MLP neurons of a small language model. Each row is named by its layer, matrix (down: output weights) and neuron, and shows model dimensions 32-159. Each number is 128 + 24 x the weight over its row's rms, rounded and kept within 0 to 255. Numbers have three digits each. A neuron's up and down rows have the sign that makes its largest values positive.
After each neuron's rows, "fires before" lists the tokens most often just after its 100 highest values on Wikipedia text that the model never trained on.

L5.down92:107048116099152159130112164102125081150122103119150138156127112109152124131191094132132133152126146109131185133125110090125118128111154135160155137133170154094099127118124119116155155137098115100137110127097162136116143107136096126142166116101092110137166128125099120138136161088128124108131091091138103123118121115117151108134118135153104089129122135115071111096110143116129137081111
fires before: "a", "as", "ai", "awa"

L3.down352:091123136136109136117100108120140149102130109091113129149107130139128135120130094134092094119117157127102176148143115151140128132064083120096117126104105083127091143124183144123123107125138106158119132143091143122126140138122130107083109120182102147123123106174084147135134093128153141113113131120092089134115133108147072159146106131071126102119138100170132128166075107151157127093144
fires before: " ", ","

L5.down81:136130110105115148134106113104085118137126116089165082115168132115169141118134148110130088086136111124137149132116115105176150101119129129083122094165123111124108166137146146115102136177152131160145119121134093159109148161114142113158131090102133135112107184137113168130124144096115146141131117158123124117168139120105103182089112082108147093186148109131138091111139129116122119144118
fires before: ",", ".", " and", ".\n\n"

L3.down255:129156127123121149166138155128126116145157116146117050137140108140129092108157160147169166129117129111099097101136116118087122137153104124123150110160107155161144155122126113114127105112069096105112104153142102100133118123152112136183137083101088162130131155133074120107103119115123099090130147133119116119118128078130146114103113190199154118142113116104100110132118101136100117131108
fires before: "tain", "ra", "al", "e", "s", "ical"

L3.down400:139159092162118125084095134114101098141144135162121116151143143140134176088098132138110116090164133169127094118116125136140116123170087141089109119137131128139107100086106158124111158109131119121085153081126131177119131161128122096145105132132136152104163114168162124093121140123115128133132117153154175122131134115130120149110073123122158115129102175111147112106122136141101097116085
fires before: ":", " |", " ", " votes", " medal"

L6.down737:118103144104154110113086104133103115110131144141084100118128133164129136098144116139135114153137105144107125102142145071069109143105131109116125167112133166110162110171110154118117170170162126129127123128165118133173121148101136127088128141120126159139124133174124143114094146123141145164136174136132102134112090117132109086154092119128098136125093107140121152128107097097069108120088
fires before: "ed", "ing", "s", "ers", "er", "es"

L6.down77:098154136109108107126093167097176134138123099161132107153129181131104109105146146107142100116134089161130131119146114101130068122107119135105111147098159137143118138105146135115177078116123113099134113122114095129115137138150087103101139154128153145130147114116131092126134164142133141135100124173148097104117140082112129141118174155145163155167154139128127104143131151180083147107168
fires before: " by", " in", " to", " on", " with", " for"

L6.down23:113146150127127109122165138115150115077133131138137112128113115114172150081103145091135148159119126144138087159125173127145118087179152088129152124148118154125141116139182116169171137099153140156113150136100097156147110138155150089165117120163111165107154124104103118127108106137138117129083115137134089167096162123147135142067109164147099110141170118093136126130093160076100160141145
fires before: " "

L3.down42:156131130131126111127119121134116119137079110123153124166159150107119134132127153106163127155143099107146156160131132120084160172160132095094151144111106109108119138103138144121106150096118126123104127145115134151130093130136107140147100122104093144135111132147090195082120156135158154113168128139151138159105157125131143112111134154120102115112081131128132071118071157127122089169153
fires before: ".", ",", ".\n"

L5.down411:124066136122132128105109102127147125156179123142108126122136135107132115137156118134124129148127138103160120132143116141096113087089128128117123151097135136108135112125137176163089170152152104141114114138098172121169149107104122143118156110085099061165098156172102118131121130113123137135127122121133125135163141133103121169144111095183144176114134124116139153076129127135151114100137
fires before: "ing", "ed", "ion", "an"

L6.down246:097123175117143104147100128097162125136135133113104110080133169116126132155138063089123138102143129184166117141100108136102114171138077116111150146182128121116127120143161116130136083133099113203111174140167138095134131107172158108118112149160134123107130121145122141151122140093130149120168121109106134120094116107124161117100152094120102171104133138135118127152091119091132126119110
fires before: "20", "19", " /", " "

L3.down192:137122141146133137161139111143098108126128140129116115113181105136125137103127111118139153173093144149164128106132107167115155086160142138092170107120059085123131135135143108122177098076128124121145127141152155149119169127190147104077126123133128121092112168141153137157140125121108115108134126108141133132109160139122139158127149163137147128089145182139148103179119121127140124147118
fires before: " |", " |\n", "–"

L5.down182:118120145109159123162125090145127127141192098149111127135130111136103046123134141085119137118116125108182103099139128101117101152121097110089134114106104129105119157099142107131126104116107121154119106166147140104158130072110147135068131157124131125117155128105083138176145130149120124151167112146082113154096137160132122145098177105112114089118110155116144129140060098138143108120126
fires before: " ", ","

L6.down45:116124129100182105150106135130096133087122127101152111123091099115131095111145117084120117104079093143153138170117092154125105121155119133131141137144130184166120113114158124142168134095136134148091125125174117146126140095145115153117158090129097146121126156146137157114154101100104160165159125101119150140178074133125128128128144108103137149103125130117151148083106108132092117106130
fires before: " ", "ac", "ato", "os"

L5.down635:115171096094138103165131105134169103120108120152107155122097154136107105057122147123143109126113149166102131147135110135109154113166129147159096144157139138103110092147124113150135122133148134082155083152146154115126125116096112115156089137154166124116155130113097129156128132130095109120135123124158165106121141105125121097112094104152107147086152142138126102111133154134119168092176
fires before: " in", " on", " at"

L6.down554:148134139128095156108149153140126145119117136103099120163124158108136130121116098161175132154135148170154122114145106136143168111102135102084113150148096165134102111123128105155148140095112141130139109138135156130099174102141131141153140147126120116174111110113148136126137127102109132105085078127136154141082114099161161135147101125153099104179111119134107156199151095126157142096068
fires before: "%", " (", "'s", " |\n", ",", " was"

L3.down331:134138108132154163149103122153119115107207091114134164110084118149112173126107154115117180144135096122145136139137128136135155124130175113144140132138093106150133189097128141135125137123129058102118111112078160120140152134127138100131123116122146119142117066121170153110163143142175168120088119129118097118141130120123151136121093153126130100141117094131127077143140126114155154162141
fires before: " ", ","